python train.py --d_model=512 --activation="gelu" --norm="layernorm" --positions="alibi" --init="normal" --init_std_o=0.0147 --optimizer="muon" --lr_mult_o=1.66 --grad_clip=1.0 --decay_fraction=0.706 --decay_shape="linear" --final_lr_fraction=0.0 --steps=7432 --dataset="wikipedia_en"
MLP neurons of a small language model. Each row is named by its layer, matrix (up: input weights) and neuron, and shows model dimensions 170-233. Each number is 128 + 32 x the weight over its row's rms, rounded and kept within 0 to 255.
A block is one neuron, or neurons of one layer that tend to fire together. After each block is what it responds to, as a language model described it from the Wikipedia text at the highest values.

L4.up305 [170 128 109 115 111 110 151 125  77 129 151  86 136 106 155 155 114 130 144 150 165 118 107 104 169  73  97 142 116 119 120 151  99 117 156 122 163 145  97  74 212 140 138 154 137 132  69 110 113 138 143 140 136 157 150  53  91 148 149 137 151  41 113 126]
Example and name introducers. Tokens that introduce a following name, example or value, such as known as, such as, namely, notably, e.g., including, and colons after fields or times.

L4.up1093 [128 117 151  95 184 179 120  65 101 157 111 147 115  64  55  84 149 151 158 143  73 100  95 171 150 178 198 100 165 156 131 118 189 146 179 169 121 126 131 134 144 167 140 108 155  97 164 126 116 120 138 131 127 141 108 146  25 136 123 132 105  76 139 107]
Have-verbs and number digits. Forms of "have" (has, had, have, having) right after a subject or modal, e.g. "may have", "Swissquote had", plus "able/unable to"; also single digits inside coordinates and times.

L5.up32 [ 58 107 149  63 158 149 106  66 136 158 132  78 103 145 117  77  98 124  94 145 153 127 146  90 147 191 114 146 156 169 201  95 144 146 179 114  76 120 138 100 123 101 120 152 150 101  85 140  79 162 124 134 112  69  82 123 148 123 112 134  89 176 165 136]
L5.up837 [130 126 127  94 109 145 133 102 135 158 128 150 156 120 132 160 132  71 130 142 118 170 113 172  90  83  84  77 156 130 154 111 212  99 138 169 137 146 152 114 111 148 187 165 171 143  80 171 169 140  85 211 114 138 160 137 130  94 131 100 194 130  82  74]
L5.up1452 [122 106 127 100  99 177  67 147 115 138 148 136 192 128 128 138  39 113 171 122 145 145 100 225 111 120 140  63 124 135 135  62 121 110 104 148  46 145 200 137 123 113 174 112 136 127 133 137 146 122 163 178 116 143 110 125 101 116 150 118 159 145 128 181]
L5.up1570 [185 129 139 129 185  71 161 108 131 104 107 135 150 141 164 142 103 154 138 116 127 105  79 102 174 106  81  78 144 173 157  74 122 186 144 109 164 138  84 146 131 178 172 148 108 178  88  84 152 149  58  82 142 101 163 149  92  69 151 120  98  97 146  77]
Main verb of clause. Fires on the finite verb or auxiliary right after a subject or relative pronoun, often its final piece, e.g. which had, weighs, predispose.

L5.up37 [111  99 138 120 105 148  87  79 139 195 142 123 129 102 144  82 105 167 112 142 147 140 164 100  85 168 123 129 187 183  72 108 103 155 105 185 166 156 175 105 100 148 107 179 131 174 123 166 146 106  95 153 147 135 218 158 141 126 115  68 133  98 138 120]
L5.up81 [144 171 169 135  89 111 107 136 150 145 135  78 148 120 145  76  86 148 205 143 142 159 150 123 171 169 113 106 171 166 149 150 136  92 157 119 103 153 160 149  96 131 111 129 203 135 143 139 169 116  71 177 138 133 148 136 102  74 112 123  83 146 125 164]
L5.up181 [174 124 135 137 109 158  69 180 120 156 149  96 111  89 171  93 149 143 133 133 103 176  92 189 146 132 112 186  78 134 133 119 141  66  99 151 145 124 136 135 105 123 148 147 140  98 136 140 105 185 146 111  69 148 127 122 150 150 131  97 101 115  94  71]
L5.up370 [127  69 204 152 111  93 127 110 151 159 170  70 126 171 118  86  83 139 154 116 167 161 123 180 126 163 177 119 143 177 145 176 107 115 133 120 168 154 197 134  73 121 128 161 152 108 117 103 178 123 112 146 139 183 173 198  96  84 160 103 108 144 122 141]
Start of proper names. First token or word piece of a capitalized proper name or title starting mid-sentence, e.g. Hol(mes), Game 7, World War, Book(er).

L4.up2042 [132 142 112 111 163 145 168 121 208 114 100 114 152  99 124 137 142 144 171 162  95 133 113 174 163  73 176 179  80 148  69 177  69  89 137 146  75 149  35 154 131 135 108  54  92  97 119 176 164 107 181 174 158 115  95 161 151 100 179 124 116 110 112 235]
Year first digit. First digit of a four-digit year in full dates, especially the 2 of 20xx after a day and month, e.g. 11 October 2000, July 21, 2023.

L5.up160 [167 149 123 106 145 123 166  64  65 141 165 147  91 128 228  97 117  93  87 168 151 206 105 152 118 150 157 122 126 128 123 121 119  88 114 110 129  81 142 144 105 135 101 108 127 175 165 117 123 105 183 168  99 166  97 117 175 133 161 124 120 105  85 117]
L5.up1145 [162 147 144 138 114 158 146 102 165 121 164  83  86 103 130 102 139 145 148 116 183 156 133 176 127 155 126 124 133 171 131 114 108 103 158 121 162 134 130 168 186 114 113  89 127 113  86 148 193 226 153 121 135 146 156 123  96 133 100 161 168  97  85 100]
L5.up1255 [155 116 129 131 150 180 116 163  99 194 107 148 131 149 179 131 119 119  73 140 108 163 182 171  93 118 140 141 103  84 156 131  90 111 171 131 138 117  97 122 160 139 117  78 115 169 109 133 152 155 101 114 137  64 164 148  93 174 161 144 120 103  94  87]
L5.up1592 [170 134 106 114 107 105 103 128 148 147  74 118 120  79 148  94 154 109 146 154 167 126  86 102 124  96 176  98  77 109  88 161 120 122 173  62 142 154  92 120 194  95 149  88 138 164  95 153 160 147 136 143 112 162  76  91 170 155 140 121 115 152  74 160]
Leading digit 2. The digit token 2 at the start of a number, mostly the first digit of a 20xx year after a dash or date (1918–2002, March 1, 2000), also days and table numbers.

L10.up44 [ 88 115 154 134 167 110  62  96 122 135 115 172 152 141 126  89 162 126 114 126 134 130 181 106 163 138 118  74 136 149 115 155 108 156 115 113 151 156  94 122 132 111 149  73  29  62 121 144 120 119 184 171 147 113 151 109 152  99 169 151  91  65 109 175]
L10.up89 [128  54  52 103 136 111 146 140 138 170 154 103 112  85 128 102 150  92 135  95 137  82 141 112 116 170 166 178 141 196 151 110 168 172 126 135  78 180 163 123 147 113  98 103 162  96 151 150  96 110 132  70  64  90 143  97 171 121 142 104  91 160 130 102]
L10.up138 [135 177 123 150 161 147  75 185  76 117  76 104 102 145  95 126 193 132 140 116  91 154 152  95  77 127 142  78 108 141  54 100  91 143 142 109 121 135  92 119 148 131  84 118 135 216 103 123 125 149  91 142  93 125 187 115 116 120 125 126  48 148 108 178]
L10.up408 [140 177 172  99  90 118 117  87 126 229 154 113 123 138 125 146 132 189 133  94  84 141 127 184 114  70 128 129 135 166 126  96  86 103 188 113 124 183 103 165 107 102 175 124  88 110 160 103 147  88 135 160  98 122  99  80 158  98 119 158  75 131 169  80]
L10.up736 [187 123  92 155 163 144 144  91 169 128 156 156  96 153 122 136 134 104 141 148 126 130 105 129 101 180 124 156  96 132 154 169  99  91 150 106 124 154 148  82 118 112 179 170 122 136 179  86 109 153 113  96 146 157 125 177  97 159 128 199  41 119 112 152]
L10.up833 [103 125 164 102 121  93 139 139 138 199 136 105 128 171 150  99 129 171 154 118 109  90 150 111 144 120 135 166  97 180 134 142 111 106 112 116 118 203 159 146 116 133  93 125 102 149 105 142 118 107  90 160 175 142 195 120 101 141 170 181  58 150 110 162]
L10.up895 [ 78 103 140 163 138 181  89 128 131 105 141 158  64 139 119  68 127 152 134 129  66 128 115 108 112 110 124 178 164 131  28 119  93 106 108 133 158 207 146 117  87  91 144 106  63 112 163 118 127 141 100 112  95 119 115  83 132 149  59 130  57 146 149  94]
L10.up901 [119 136  98  70 112  46  43  69 143 118 152 173 144 210  78 182 111 143 117 126 138  98 110 132 107  76 124 171 111 192  90  68  95 131 103 199 130 199 151 109 160  98  80 102 121 174 126 216 176 113 113 165 124 150 149 125 151 105 142 120 119 148 126 130]
L10.up936 [ 80 138 116 167 160  69 119 108 162 184 170 160 157 133  78  83 125 123  77  66  99  90  87 138 124 138 156 161 131 128 129 137 105 119 141 169 146 100 134  82 192 141 157 142 145 128 184 110  97 104 110 160 162 174 163  99 148 191 163 131 100 137 185 136]
L10.up945 [100 146 145 115 139 129 128 137 101 122 149 116 112  42 121 163 174  97 132  95 139 127  99 133 145 153  41 133  80 122 102 133 123  83 150  88 117 165  89 174  87 100  85 141 140 212 141 135 119 140 138 150 178 121 128  90 159 149 196 118  53 148  88 120]
L10.up1091 [ 88 122 159 150 139 110 128 100 110 128 104 142  85  98 157  93 203 124 147 132 199 138  59 111  90 136  96 126 173 131 123 152 119 118 100  97 158 168 113 101  99  83 108 171 114 142  92 151 141 142 131 121 117 133 145 102 193 133 113 101 163 133 133 104]
L10.up1169 [ 83 130 119  91 151  67  59 128 165 132 149 158  93 117 135  84 152 170  80 134  91 194 144 147 108 181 151 101 125 152 138 177 114 100 164 143 187  88  59 166 100 134  81  84  76 115 135 147 148 122  77  95 104 112 101  70 130 111 198  92 130 132 121 194]
L10.up1609 [112  90 117 163 127 157 133 118  87 143 138 115 118 124  94 138  78 128  79 140 152 143 135 114 120  91 106 167  83 156 119 219 103 168 132 174 174 159 121 116 101 114 125 105 103 125 142 134  87 148  74 108 123 118 169 150 114  60 131 195 117  88 148 179]
L10.up1638 [144 126 123  61  89  89  81 100 123 142 154  61  93 127 112 210 129 110  60 106 114 157 144 193 119 160  71 148 122  72  80 103 133 103 120 135  94 196 138 124 176 138 160 112 109 144  79 189 108  92  99 156 136 118 103 128 171 102 137 126 118 136 122 121]
L10.up1892 [165 120  88  96  89  67 151 162 149 100 147 140 128  68  92  89  92  97  75 148 103 124 162 121  94  91 181 146 124 100  39 158 108 202 154 133 117 108  83 105 159  81  92 185 175 145  78 131 170 103 122  72 197 152 194 160 149 109 149 135  96 143 144 114]
L10.up2031 [117 146 132 137  97 164 111 171  98 159 100 136 112 139 129 181 128 121 141 176 156 155 152 203 155 172 139 108 120 111 124 127 134  93 116 123  97 154  83 244 176  98  71 117 116 117 115 140 190  99 180 130  82  81 133 123 166 169 189 108  76 118 124 122]
Year-leading digit 2. The first digit 2 of years in the 2000s (2013, 2002, 2024) in dates, tables and office terms, and occasionally other leading digits.

L4.up1338 [126 119 115  20  90 182  77 115 148 201 130 126  91 103 119 157 103 156 148 155 175 103 176  94 158 126 153 111 168 142 152 129 121 140 132 154 104 105 214 138 147 103 158 118 155  79  78 135 141 110 125  48 152 133  82 102  67 121 150  94 125 170 118 174]
Personal first-name completion. Final word-piece or whole token of a person's given name, right before the surname, in lists, tables and bios, such as Man-uel, Rich-ard, Chris.

L10.up93 [115 120 143  78  65  61 126 121  99  91 107 106 143 157 187  33 100 142 143 131 163  52  71 112 112 100 110 134  93 160 136 142  51 179 118  75 124 119 113 102 148 104  90  88 129 141 218 157 122 110 160 114 148 134 172  87 136 124 119  77 155 183 162 115]
L10.up170 [192 186 130 126 119 145  63 113 116  96 100 160 120 150 111 145 115 132 135  84 168 123 192 102 125 115 151 100 154 121  97 184 119 110  79  46 149 148 112 114 117 112 120  74  95 154 104 101 107 109  95 133 100 152 171 125 137 137 193 140 116  91  81 126]
L10.up207 [ 55 148  78  75 121  90 138 146 110 114 106 142 166 120 160 128 155  61 169 138 151 139 135 138 163 114 121 140 158 131 139 143 141 116 155 160 119 149 167 171 131 169 164 140 135 198 123 142 148 121 133 114 151 138 138 145 144 164  79 115  95 190  94 111]
L10.up516 [121 120 155  98 181 186 149 124 123 140  79 127 138 181 152  78 176  86 193 136 129 196 110  80 125 109  83 132 153 117 159 139 112 172 130  70 115 148 103 119  86  75 140 148  99 100 157 110 130 176 106 102 134 162 143 180 124  93 142 121 108 133 123  85]
L10.up530 [ 89 193  78 194 120 129 107 115 196 124  81  89 115  89 149 104  44 150 181 134 179 107  94 148  81  67 112 140  92 129 113 154 152 148 162 146  56 137 171 126 134 115 102 179 144 153 121  61 133 116 134 105 209 115 126 155 148 153  60 165 111 125 202 141]
L10.up718 [154 184 139 127  89 148  82  87 140 167 101  83 143 121  95 116 132 201 195 151 171 176 100 117  82 165  73  98 109 123 142  94 163 198 175  98 131 140  82 131 181 171 136 144  95 115 118 170 107 131 129 107 161 145 128 111  71 148 142  49 155 117 118 114]
L10.up993 [120 148 153  93 120 138 117 134 121 134 132 145 153 151 150 138 123 136 134 132 107 178 135 126 142 151 102  97  92  92 146  81 110 121 135 180  70 190 117 145 110 171 189 124 102 136  89 201 161  80 121 123 115 125 144 100  91 164 148  91  57 152 113 125]
L10.up1038 [135  92 144  95 164 140 178 137 154 166  84 157 108 201 157 107 111 181 102  85 202  75 157 193 161 127 111  33 156 160 144 142  96 164 136  84 117 130  86 162 142 190 109 188 190 138 161 110  96 109  93 103 131 148 191 136 105 113 151  93 127 139 125 126]
L10.up1159 [133 135 129 149 160  64 128 172  95  84 134  82  74  68 117  95 117 113 137 168 124 157 108 107 114  90  95 141 149 149 108 156 148 132 149 112 121 110 137 152 111  19 144 132 156 127  90  79 125 150 107 121 160 151 125 172  96 159 107 117  84  70 181 159]
L10.up1245 [137 130 104 117 161 100 184 102 135 169 117  91 109 107 133 137 119 101 123  93 141 188 112 131 141 120 109 120 130 127  70 160 158 128 124 127 104 179  93 186 136 122 121 103 131  98  97 136 128 167 138 114 179  99 157 150 135 104 133 142 117 191 137 122]
L10.up1292 [221 163 140  82  80 161  93  87 143 138  91 118 127 107 101 178 135  85 126 158 154 156  82 133 174 182 109 140 143 172 141  91  72 123 136 134  41 146 118 148 140 147 132  98 149 155  70 153 111 128 168 160 123 111 130 129 153 112 140 126 133  96 147 113]
L10.up1577 [127 147 129 109  89 113  93 122 107 117 166 129 146 152 109 147 126 137 135  90 117 134 113 167 120 118 160  87 137 113 171 144 162 116 140 161 125  94  80 156 141 111 166 194 131 181  95 247 127 133  77 200  77 141 151 112 125 141 157 107 125 181 178  97]
L10.up1633 [158 146 172 121 159 140 104  73 148 127  55 131  98 157 149  98 128 145 105 135  94 130 147 181 139 122 136 136 115 163 150 119 116 130 115 111 176 128 127  77 150  50 170 120 163 167 152 133 129 128 145 117 143  72 196 136  77 146 118 145 133 142 149 144]
L10.up1748 [135 150  95 165 163 136 171 107 186 113 139 185 138 137 107  85 143 122 150 106 149 128  79 146 129 190  96 128 144 155 136 132 139 102 131  80 125 134 176 153  99 123 132 210 160 125 154 146 112 130 103 138 125 107 123 141  91 156  75 121 143 113 129 158]
L10.up1790 [154 155 178 189 169 120 128  81 119 169 119 123 131 129 107 132 107 129  94 117 151  93 181 156 122 198 137 145  89  79 162 153 129 116 166 116 123 139  98 193  88 101 160 173 109 124 120 126 155 137 123  79 104 125 108 117 142 172 168 100 118 102 192  93]
L10.up1821 [149 100 101 100 154 143 148  92  84 130 146 109 162 144 115 120 157 187 147 126 107  76 135 109  81 123  63 106 138 178  71 121  92 147 126 108 176 103 115 167  77 168 116 169 125 157 112 176  98 210 114 144 213 145 151  79 115 151 139  22 203 123 141 168]
Verb or of before its object. Main verbs and auxiliaries straight after a subject (had, has, took, made), and of after total, area or term before a number.

L5.up337 [155  66  64 118 119 146 130 152 168 145 142 137 146 102 111 127 163 182 160 163 185 171  67 181 136 140 129 177 111  48 138 111 158  62 118 133 128 134 124 144  45 127 124 131 112  81  28 113 150 141  96 177  88 153  81 104 147  95 188 135 134 115  69  92]
L5.up527 [162 100 164  45  84 118 161 170 187 110 139 142  81 186 107 141 164 135 146 168 122  75 116 106 133  92 114 134 177 124 164 117 116 139  64 148 218 160 128  70 131  96 107 109 163 144  68 101 156 174 183 118 125 146 124 103  92 149 158 126 167 116 140 154]
L5.up1783 [167 152 168 127 101 125 104 164 144 144  95  56 169 113 103  98 180  76 183 137  79 180 147 147 110 123  95 158 115 166 136 134 184 110 122 143 142 113 148 167  85 106 180 135 167 130  52 123 146  99 148 110 140 103 103  68  88 134 170 146 129 115  76 145]
L5.up1985 [147 126 138  84 114 147 115 178 168 140 111  90 131 101 131 112 114 150 115 108 110 178  97 133 173 147 130  79 141 101 108 131 128 110 113 152 185  72 129 145  83 149 131 138 135 107 156  71 163 105 148 130 129 180 136  39 121 118 147 132 151 115 141 129]
Role before a name. Titles, roles and appositive commas just before a person's name is given, as in "medical pioneer Dr", "casting director Mark", "rival's, whose…", "Count", "President".

L10.up115 [111 193  94 147 164 128  71 123 116 112  81 140 153 210 163  98 159  94  50 148 157 183 104 135 109 140 107 148 120 126 142 138 137 139 194 161 155 138 119 191 139 124  91 112 175  96  98 110 102 139 173 137  98 100 163 153 164 120 167  67  86 142  75 142]
L10.up174 [130 145  83 173  90 154 157  69 138 114 134 101 148 122 164 117 127 144 155 127 107 144 125  84 121 138 138 124 123 112  94 120 120 143 130 167 176 144 141 151 113 138  80 118 184  95 113 116 107 180 117 152 116 169 179 146 167 141 158 115  96 159  97 139]
L10.up448 [123  73 153 102 139 149  84 120 114 167 102 112 119 171 131 146  73 116 120 118 136 135 132 109  64 132  90 140 125 174 118 145 165  87 113  65 131 146 151 138 112 107 142  72 165 151 132 105  86 126  84 117 125 109 102  83 144 120 136 120 178 125 108 167]
L10.up627 [196 102 114 167 116 109 119 136 131 157 139 138 143 128 142 154 129 145 149 128 117 156  99 133  64 123  98 144 127  98 122 197 106  50 169 168 155 116 162 131  56 128 103 154 164 144  99 113  87 119 167  78  88  94 132 106 204 118 222 100 160 169  78 161]
L10.up679 [121 116 115 101 156 154 193 101  99 139 158 168  89 151 110 108 151 154 167 195 203 129 101 126  75 123 122 124 147 108 102 165  98 173 167  94 103 134 139 193 128 110 122 149  83 158 192 118 104 177  85 108 109 114 139  95 111 114 147  89 121 153 171  84]
L10.up743 [171 113  83 199 148 135 132 120 106 145 117 171  89 131 114 140 113 100  52 112 102 145  85 151 148 103 155 152 140 176 108 109 154 119 141  89 168 166 123 135 135 149 171 160 102 118 128  48 141  77 154 102 122  78 108 115 142 157 128 128 186 103 135 185]
L10.up824 [151 178  66 110  83 138 166 139  54 163 105 117 144 189 144 102 145 173 105 111 155  62  92 123 124  99 138 115 171 126 176  96 162 110 104 120 154 165  99 165 120 131 133 101  69 114  84 147 127 124 156 141 116  82  88 138 152 109 124  72 121 160 112 114]
L10.up972 [174 149 136  97 124 160  71 155 137 151 147 168 135 134 151 140 133 141 137 129 155  73 150  82 148 151 155 128 143 131 134  96  97 197 136  95 212  99 113 126 153 105  75 132 126 165 181 163 186 125 107 130 187 163 156 122 131 132  34 164 137 123 116 149]
L10.up1177 [157 144 117 110 135 150 175 172 102 150  92 138  99 151 141 109 114  79 123 102 138 113 117 160 116 146 104 140 165 117 148 129 117  29 118  92 126 101 197 126 127  99 120 104 100 175  99 119 135 109 161  98 122 112 107 160 126 163 170  95 171 177 108 114]
L10.up1258 [124 168  87 131 124  99 167 128 114 208 101  85 130 169 123 133 129 101 165 146 141  95 102 170 123 120 109 127 137 147 132  62 196 108 122 128 114 173 133 127 163 125 137 162 123 137 120 124 151 182 163  82 112 137 134 141 127 128 146  96 110 184 148  45]
L10.up1529 [150 212 124 121 113 128 117 127 130 130  91 154 110 100 108 130 138 153 121 126 142 157 120  98 111 167 162 168 124 138 125  89 185 209 177 161 159 158 114 138 149 172  89 147  76 140 107  91 111 122 202  88 176 130  66 172 156 163 173  81  72 173 115 129]
L10.up1751 [121 141 171 168 130 165 114 100 149 131  74 163 176 159 121 140 135 154 108 132 143 173 114 116 154 159 132 161 106 119 139 154 184  76 151 176 169 143 116 133 129  94 124 117 113 178 141 147 138 101 111 119 183 124 172 175 134 178 158 132 147  93  77 114]
L10.up1755 [138 139 142 136 131 169 146 125 129 138  97 173 127 157 121 175 143 128 106 165 168 153  99 116 113 108 164 161 103 105 167 136 151 121 132 145 135 171 159 121 165 128 144 120  94 138  92 174 168 105 102 138 138  92 108 144  94 147 147 147 144 163  97  62]
L10.up1860 [110 136 112 140 131 158 138 198 129 117 125 120 123 189 116 136 149 159  74 126 141 163  54  84 142 112 143 114 153 114 104 130 153 115 161 170 178 180  81 128 114 118  79 139 122  77  98 119 109 126 101 107 116 102 163 120 137 118 121  51 180 175 109  81]
L10.up1862 [123 110 110 188 150 146  96 116 161 191 116  99  89  99 134 136  98 147  72 116  76 169 161 136 113 135  87 155 123 210 161 160 131  94 180 135 117 184 131 177 125 142 107 104 196 172  78 149  94 121 102 115  73  72 119 104 140  94 133 163 132 162  76  91]
L10.up2034 [140 110 114 133  81  91 157 108 102 115  55 156 119  87 156 142 194  97  38 174 133 132 121 145  57 111 127 116 180 134 143 185 130 132 142 153 130 181 118 103 195 115 135 130 109 211 111 121 156 131 147 141 115  93  76 126 123 134 173 102  96 100 172 150]
Proper-name first pieces. First word or piece of a proper name, mostly given names or place names, often after in, at, commas, table pipes: Good(man), Fort Sill, Mar(vin).

L10.up34 [148 100 163 169 143 103 111 177  98 102 196  42 142  61 152 135 111 166 127 124 104 126 118 185 177 152  88 160 175 128 155  79 138 142 106 143 125 134 118 192  77 182 118 129 178 147 148 112 142 159 133  71 131  96 141 143 134 187 119 126 120 110 161 133]
L10.up47 [172 142 136 122 163 143 140 143 158 122  55 144 108 179 106 110 125 155 159 170 110  90 156 135 191 112 145 140 125 183 111 198 163  99 115 155 115 131 159 130 111  76 126 125 178 132  98 102 128 136 103 140 159 164 151 136 109  89 143 139 101 118 109 138]
L10.up79 [128 134 105 190 129 149 154 143 123 133 154  80 171  92 125 187  87 116 149 160 146 138 144 157 154 140  58 179 114 145 136 131 118 123  78  90 144 132 206 108 162  93 158 102 138 132 130  54 120 151  85 176  54 127 139  99 152 140  93 115 153 147 188 163]
L10.up208 [103 183 153 151  78 110 120 159 183 219 112 130 175 145 108 120 117 174 172 129 128 132 103  91 133 145  63 122  83 150 129 147 135 108 165 147 126 162 138 147 123  65 146 168 117 146 186  63 126 107 143 134 113 118 167 118 137 104 148 164 140 140  82 165]
L10.up486 [ 75 183 143 118 123  90 160 131  96 211 142 124 165  98  97 167 120 139 171 138 109 173 116 135 108 117 100 120  81 174 154 173  86 188 160 135 124 169 130 152 101 162 122 123 167 111 136  66 143  78 115  69 154 156  89  32 149 186 152 113 150 116 138 224]
L10.up626 [ 86 170 169 132 134 126 101  85 144 158 168 127 144  75 154 135 124 151 130  86 115 193  97 160 188 153  50 177 122 197  91 127  92 187  92  75 144 189 158 168 157 113 117 143  74 148 175 141 115 121 124 119 122 159  96 108 178  91 132  87  97 111 112  74]
L10.up751 [138 134 108 175 135 104  85 130 100 131 173  81 123  50 124  76 147 178 152 131  67 158 158 174 200  68 119 108 111 166 108 116 169 155 111 193 155 136 129 148 123 135 130 177 141 153 136 138 129  89  80 106 141 116 102 145 115 119 150  88 168 138 133 140]
L10.up946 [115 186 104 112 170  70 129 160 140 166 177 169 128 125  94 121 154 153 128 168 106 158 176  79  92 159 157 114  85 158 105 112 130 124 115 191 196 186  93 162 142 142 125 126 184 137 100 114 145 130  84 130 101 137 143 126  95 147 198  72 116 118 125 173]
L10.up1238 [ 81 151 136  64 112 104 120 168 135 159 176  78  76 112 102 171 135 105 156 153 147 127 111 143 118 166 162 102  81 135 102  71 162 188 151 153 120 203 126 100 154 131 104 118 140 125 124 113 139 155 152 103 218  55 108 129 203 166 145 114 161 209 153 134]
L10.up1375 [ 76 144 143 141 162 173 131  96  65 166 125  93  95 166 127 150 153 115 169 119 146 114 109 151 101 115  78 204 175 174  64 120  82 116 119 155  95 130 166 137 118  88 105 144 132 174  78  71 119 168  98  73 155 108 137 132 159 154 157 150 121 134 135 129]
L10.up1477 [101 152 149 159 190  98 133 149 129 129 128 115 130 125 139  74 111 128 147 124  95  70 133 108 130 180 146 110 118 116 102  88  64  94 126 136 124 110 114 130 142 107 127 107 136 169 149 144 176  26 139 130 112 105 196 158 151 154 132  61 140  85 115  97]
L10.up1517 [ 81 188 198 116 133 122 120 120 174 118 111 178  62  74 134  68 135 116 183 110 124 146 180 154  95 167 131  94  95 137 129 134 130 123 132 114 157 174 102 114  74 162  85 184  94  76 140 174 128 157 121 118 135 145  90  99  58  99 106 149 112 120  80 159]
L10.up1551 [121 165 149 104 165 114 136 181 198 127  95 104 149 205  83 105  86 137 121 162  62 136 106 106 149 138 120 163 154 160 108  89  86 166 117 119  59 170 164 119 115 129 193 130  80  96  96 102 154  72 150 141  71 105  90  76 167 159  85 147 117 158  98 139]
L10.up1611 [134 131 120 135 118 135 184 115  82 153 116 129 110 114  97 130  87  79 127 104 106 171 134 126  49 130 139 165 156 169 141 115  81 105 194 106 165 183 156 176  29  43 147  71 132  94  93  89 150 111 158 109 144  95 142 102 150 131 179 162  49 137  97 189]
L10.up1652 [132  71  88 101 146 157 214 112 165 109 145  43 150  84  79  76 128 121 128 120 166 118 153 141 121 175  96 129 156 114 134 146 124 119 120 209 110 109 121  60 123 206  88 156  94  85 130 103 187 130 162 140 120 142 123 131  97 125  83 146 168  94  94 144]
L10.up1866 [157 128 121 164 150 183 131 135 110 130 156  97 119 111 134  71 137 116 168  97 148 161  89 114 191 129 101 154 150 127 109  94 140 170 107 127 171 133  73 179 106 139 169 104  95 114 104 132 191  66 191 136  95 107 180 105  43 123 107  92  84 124 136 114]
Abbreviation or alias opener. Fires on the opening parenthesis right after a full organization name, where an acronym comes next, as in Federal Emergency Management Agency (FEMA); also on quotes, "as" and "called" before alternate names or glosses.